From a checkpoint of a small transformer trained on Wikipedia: rotary positions.
MLP neurons of a small language model. Each row is named by its layer, matrix (gate and up: input weights) and neuron, and shows model dimensions 400-527. Each number is 128 + 32 x the weight over its row's rms, rounded and kept within 0 to 255. Numbers have three digits each. A neuron's up and down rows have the sign that makes its largest values positive.
After each neuron's rows, "fires after" lists the tokens most often just before its 100 highest values on Wikipedia text that the model never trained on.

L6.gate415:105088140152098140121149127141122128138136149139128101092125115160156107127127144142084128150140127116148113177137130093097069115075110107114110134179157070107157121125126129161210105123114137144128126150124161120103087142110129131089128114129145060128085138106119133147132188125189110094171137150138140140113170174138084090167120162137137078144150105115079093133136087131137183176139
L6.up415:151113137170154165093157156124157139116198140107118128115094129140133098087093132103113086224110154125071123094079146045141106094079099162169128194068139091100113177079130130150120105090085119138109146123099111125126112206201128106114149142159137096111088169171129077114160139097114122124154148134122102070178105187102084132184143073165139090158108121113075126064112135145169133097125
fires after: "9", "8", "–", "0", " ", " the"

L2.gate853:132156146095145183141116125190137148098133124164118109085126153129198137109148091112180102109091161098118109145105190141165105110145092125134115076065136104112145063111122105131118105118094088136182129120147156203092134131153089155139163114102099107118149127119092125141100104132149176212151079130134127116149124068158163052132160111133143120088112117166137112124141103126087122169062
L2.up853:110153108138133127128127155151161117139092128114130079142098165181100123100159096077126186102103097099132068142051157141151146129124096149097154164126179158165105118131094086165149149099180095116161120145105130127073127099190150150115107135128124119140160141097154146074095078085100155132127119142097109152125119151156136066199113181189154139123093128212184139103147148100149140118126
fires after: "\n", " (", "ä"

L6.gate1319:126167143135073146152145109098123123125168066084108105140127103101129141121145152179156136121112145143170148118159155164165128121064143127091235095130121138083161144150129052188162106100092115205092084076156185157089192123139125158087132136115064098139125132136141094176134171098111101087115126069104109163094105079170113152116126138147139172120130111048189122100141144100155151085155
L6.up1319:168223118108036117137172105155114148147133111130125186133146183081171108194086120096147117170115163103136152170143135128094144142181125181146150196125096165078147142117151103119084118128130145135166189143151113136148098093164120105114180118138122151076157182169083119071140136067163123199121130095124141159073136117144088153118055167128133176127139097117087125122166173084144161119081
fires after: "|", " |", " ", " No", "\n"

L2.gate658:166094146135114113138143166162148130138168103183175082126105144154128082111112143127156132041132126132115157155058179160116120116129175177158116129088129155135125105071156166138153168131094092080146154140135116113164126102155133142079162104120112136083086151128104114138104142140094192212118079177121145078134103132173141131082165125159096119096101056168164120162138086112062130068155
L2.up658:110159113095132236204092121139140111127118138125086160092154080117119115096109182122117124115195105105156070158112128145122134130139143167113127081137132153075180167123205121133104168131103118110140170162066124095146198101198076158112126128091116134138082155136126126113151129124121115057123101166081098120177154135136156136128134133168102134112171138125121124075171054110141164063131
fires after: " ", " ("

L2.gate1568:099121146190184142167184135086091145128123126156096139134158130143121109134071096159132157137108170093162157114103143109181128150115099170134096055148121152070117117115121112158145077145137132132126128180108126103169071158084152165117151085123136139149135091104081126102158150101079169150105114157113128170164179146156077156131092084093155143160124122164175104118131087098129112185140
L2.up1568:080157176181124191182126153179089123081086122204098095107129169184139125153097109118143111150154123094176154134078076114078138076119121091114126171174131147084074136068134112162086141163145159087109161118094136108113100106103102149151121087176087115143153147137119135120091087088088154113124099128169108130082157152164074067139116124095123101161147156127148129056113112104120153118118
fires after: "\n", " |", ":", ","

L6.gate1235:165134134121106129119080120117157110082123199115121139146183150123144083137109110114118145115159092110108118066132082159175189190190110116153136125166126091173107132105172147129118174167113139148076172195144070118122078152141147069158105128145113136158136125097091147149130129062213188095142103182115100078147126093169179098131177157133123155126088108169112152188122166132088056128124
L6.up1235:127154130114178134132142047083112123097167249089162144131125126150121130164159090098109171120126084076148160149101069195099142144191129158127118115110127158138108135155143100194147180098144147124152166211129119173166136190197164120157113106138168180162159165152123133138114092118173145084177085125104075124107161157105111132125111110230174176160112107120077105192108163128069172082126
fires after: " |", "0", "dale", " orchestra"

L6.gate567:135203162137143150148185102123155182134118057064121127155145154116114127073105090142141118124148115081101087122128141097089102106114144172164114117141122156166110140185098088120130124160171131097140108132105089105133125132161125154074139153182133172104123110138075161134143111082139185173146094158125177141133180128118097127084186156058161119142081121153073148131180127167177199105135
L6.up567:124112147126138131110143107150174119158123084067160136128098154158134157129134145126097207143097110074181207126121089205088130096104156121161184185129160121158095101107168110118083140110161122072150087149092128088084131136144156180072132169131130125195118132070136144169053102159121149127156199065068087145137099073145155171090146106177182135134131109097145106104155122132104115133119
fires after: " ", " the", " (", " in", " c"

L6.gate1644:130133078164121108115127165133139184118138124100097064101098123114175052167153134095102157127115077144142122134159106110113177138159132152134178120173153073225119190117106135078125108130079176103111134112084128145106110180151124194170128051180111147145131131069101103135143133166146086177148127130137156173128131150127188123168129178128147140165043169145176101132072079135077139143139
L6.up1644:120130177144127168132170180110119117152131161154128143149174124074149141151052081066125141182114125111062119156150109104126140149168094121154138099142165117076171113142090141113162127154170157085130153140138065188128147078114194109121076142161096111104148134136162145108217122109155148154137100173113158133139131134144147099097182163080115115134133127139091097099190121117168135119149
fires after: "0", "5", "3", "1", "|"

L2.gate1293:126104115138093129095142106110126117137163117160178169106169064185132125156132185111134054146156165139131127123079153134166091121165148074154107138105092115076121150155174138142046106071131149189152146158179131124119100106177146099146129094080149086158115145134135098170148142132100145157125078099097170161173189129117108135123090140168177124163134156107137124082116141115193117085174
L2.up1293:103132118083151141104113124125187049114148123145104149131065125153117111094074088113204101129087115090119093151064150164181103101158145118127189151137194162115111116154108136125076184168172169162097138121115202159138089096127160087101155140139166091126125174082131105179047132101145086156096131082151132123078119156033061111123098127087170193135118083076105131136115207142122148135104
fires after: "5", "7", "4", "6", "1", "8"

L6.gate518:095136102182103086132115125184126163110152101129073059112178143133075107143114138126113141127102127050126165151118051095163138160194122142172142115121142138165192176133123142102152162163141153113076090159125097132131107162113063141159145131115167159151163177177121090102167190107157126113145116128121125130095142128123142152128109140162143120222048041152127059113108102157177137166110
L6.up518:080123137136145174078162105098129167111119105129074132154110128088116110085162057162179123094123121195091156141147124117160176151142100093131210097138087116104124143178122071103110142107099152170135100126080077154088163114160112141167110084094131155073128108136164142116180163144134102153113108157187184127148151172132081128198093103116070149054182131139127158148154112135131164099094
fires after: ".", "6", "2", "1", "3"

L2.gate1122:113131123154136176121176146172105166127090086164163159164076126152159158137137096151054089193175122110135130071148138070095052118083121139132104164196175130109111105102154137091166107114040144130133129156154118110125103146135096189136108115105156080147098105103199127115127145071148118098144128143076163131105191133145113129166170108098100118146080133185160134066131088107141117136082
L2.up1122:126129133169172137180105144169081181176061135118170101156147125141135085106050160105118125125172146153117109119096141109176112104147149106086157108095150116128137143090126092045187114141100159143123141139119161125107176157120121188167130140118162136154088104099139194123191164121118082113138158154140113126164191118179145093163188103098138114196075106139147119108098136110117147144104
fires after: "d", "ra", "er", "de", "or", "ba"

L6.gate486:079153098112095198104147082094142103152120134082105107157120167137174106127159125165108139107156134090155104092137134154151106073202153112119083139153171108157149129124168143147161126144118137164152168105118173071123126131150123154054077159114126167062178154062146146119099091132165119087127158131146083070125167129166109090172164092083130110115113062094174137113133097144113101156139
L6.up486:101125126172152171124146102059130138130130127150153119117151145135129170079110128107112138086108142144129122130111132145102099145135200165123180188098114206127159131130087122163132084120129173072166106119129135114136129129174116108147102109205083147185121146174136091119095172150126106104141119146098096102145079142124112166156096070106175068067086099181132066160216124102120141116135
fires after: "\n", ",", " and", ")"

L2.gate1105:144171124140129127102115120056152091171083120073107110160136151131201076142142129112116187187109102123092157122106170171171166204146117124112145094141172126069106076121124195121157113099037147183142105141135142117151154120144150084108142137167172120194084120154156186121109110106151112132144148174099126119178070109129178162149076160180196120093181092076122076186139174139149084072145
L2.up1105:126178147128150113099136076139143088164115093097142152153128140101187152170134085105127119164125151125149149098068182156080151138117124107095178090165166185096173085100105190126190057091080169163135171136125158127144122121099150110133118164148112100195174111116033176151130071092162088199143113119093118174153084118116134149124113133173166107123158136080156076145109109132094133054190
fires after: " |", " ", "-", "s"

L2.gate997:124153091107129128102086110081176083132072116106135077142122168140153135085144130110118133096111126084176089169133182089123120095150177098128108096114107152149175096069136107124085166145095154144165105098120137165157126164079098142133164140144125206166176148067102117129166144148122165106158089116134160103156077095121157188144094076182100147081116180127091185170175140150127197121135
L2.up997:142123089169158086140142084101147146140148146110133095126076124119081198089173187153072114094160049151079056103102119166109144174117124147099086048149143161081147145132164136133080094150110199164158145112128166199151071096086114113180135121101106128084130142131143121135180165138152141134155073105130143134154129115106177149164177169178131150176117134131114159108186155153111200158176
fires after: " ", " G", "en", "d"

L6.gate1078:133150143093122138152151155195113150130109163121186167131174167155123149144123121147105173136147111170168099181117166109174149119095056127165095140098153080122138130089131085130114152119139140136152125131121117127122161131125119113181179144131153195100145117141078094125135112169151124105128118144197109145169124164098190086139156090129161076188139150097114125151107135117082135147107
L6.up1078:170104092098106138181149133138130112153084186082108159162160211093144125144086134209154122162147065187186135137105196144134129128222149140138113128122150148120103145079124105085139128182159068098107116131074144157113030134145132144114122168070118171096059104108108098158136062049136134102100149106075128174133152110104162123151121165108129104142157115135142122073159102161088092107131
fires after: "\n", " ", " \"", " (", "-", "==="

L2.gate1094:126082087207076131131121111154159127058125120094123172064151136166138134090094053130148152119131152190141138171103202165121134154177090094193062117080140127125176163150121063122117119104121091144091161141150140124134168123227142179155114132108196168097092120135114166087143182095137082158128187087165055104146133166086125071167139101084160094089118115183166075150108146110111082152124
L2.up1094:101071120153078135141116083164118145123171105161124103156122112119203128130092096132165159097135138198156093082063107079104133133096084171168071113111122132096197113148113063076135166165117055159075151153137158209163132108171134184114097086118130242091141127072149117084153106113115131214160189140116099131195121161076145079137133080132216061139115183174113088159148103138185104154133
fires after: " (", "-", " was", "D", "in", " |"

L6.gate854:119118132162162135127135095143147095108098132052156093155115141179166104054138119185135144196131124088109085106070109078159162132104144117128158146095124139155125114163145157130090090096114124097140181147082073186084100113152148150142072136179093137115124110140150218112105161167161124157153098136129080096138124137149144127167140172141107169086143185126151111136109167150096182100161
L6.up854:148108087116102138156157093138123116114108122152183148191117143149179121095114114199159244163182097116098112160088118099181167104170156136112157110123158141083137131081149113079153078113101147158225149131102094140140177138119120152153071172163134111125133165176111167162171170091136156143129131208126118122143117106128139081124128096155079093149096170143144155121130142152183124128119
fires after: "9", " the", "1", "0", "8"

L6.gate1292:105118111109158057147112144135148118109156127111145083038113122122182104083126071165195142138095077136124141074104131160139128180180099125107104123187114096151087120151122113037103115159145148154146148165145130123123144117142133161187148095145053152143149183092128180122089120163148147093105152117101102170120102113085124163143069170166102165115098065154136128118094094154108174110118
L6.up1292:096083134158194168202161077155180197072187097147170108072114127101127170068100122117112154158114144135149092107153149137150169129156116117100095119144109060163143144138125111034134143193096136117120145175070129139096122135117120096166056123190076164167089157122144145113128153189103163092093134173077120107164128131124146099152078109118097083122144129129096159155133108137119138125166
fires after: " ", "0", "1", "9", "2", "."

L2.gate1284:143179081146180061086178145155128118129147163136130129093099153084089124108082176114160108092166117174150053142135177126084095167121173107158131123139143138198119104154058135142196126181108114094142126139089092127138126196121074120122195114125142202173120108198094050104071167097163106144092105114092094149082160124165099111147148093153101124080101102131178181080137109139142073132114
L2.up1284:164121135161167195132142183141107155151131176174053178150120156099092139171114110090084134147104126095121145133092150083131058114132076121142204099121159121128151132170152124157116136124127163104141158148167130154115138126098094156131112171142118123176185160125103121137151128112118103142126146122112147125108148125128104148096122124083144139079126068106157180144090097126099162103159
fires after: "4", "3", "0", "2", "9", "8"

L2.gate687:141068155131153156138112132126143149136124089093141167078103136128126170103126115178104142154171095138133159117079214087180135106206227077160053119110175179131148169091093119079153054039154125150093131146180130115174104104098096155137080108137113097135113136076106104193140118065161130184133120159115071107085118108160100153150140146122140124122090149093159122096114104135117143183136
L2.up687:110128091108131124129147171179129075098127130137131139140144168109148114147096177185185138176136161119170175167076132131113098096169204135134101151116185178126120138142092099047126130122136125106098134110136106142113068079124157156100129091154136178122154152087142078149090241092060141174120145107106109092036194140132115087145103141137117182113121165102131191115100142118124143168098
fires after: ")", "0", "4", "3", "5", "2"

L6.gate1001:091135125122104162163126115139164167093125130133099183157182138120144185128053202145146137133064136145183075125131104147139148097158101041138138137087138093206194151132169088147096077087178161169142117103141167106133143070187126158084138097107101108164158163107080133117092158153108135156135149130125178114133167109159135111124151139175107130137136084169153138074119070147063102133172
L6.up1001:115119128162120150160167158181149150104126160086141104135134123179116154129153086075100074171140108191141100145178114089144090165132128103115092141109135060162115160151115133181149119138117100162100156116137114149148091162117094096115087164150072129157130113188143133198082148149164150089153087088126144131168096120079139112098116083137124129097103122121079053072135133125121056128186
fires after: "\n", " and", " the"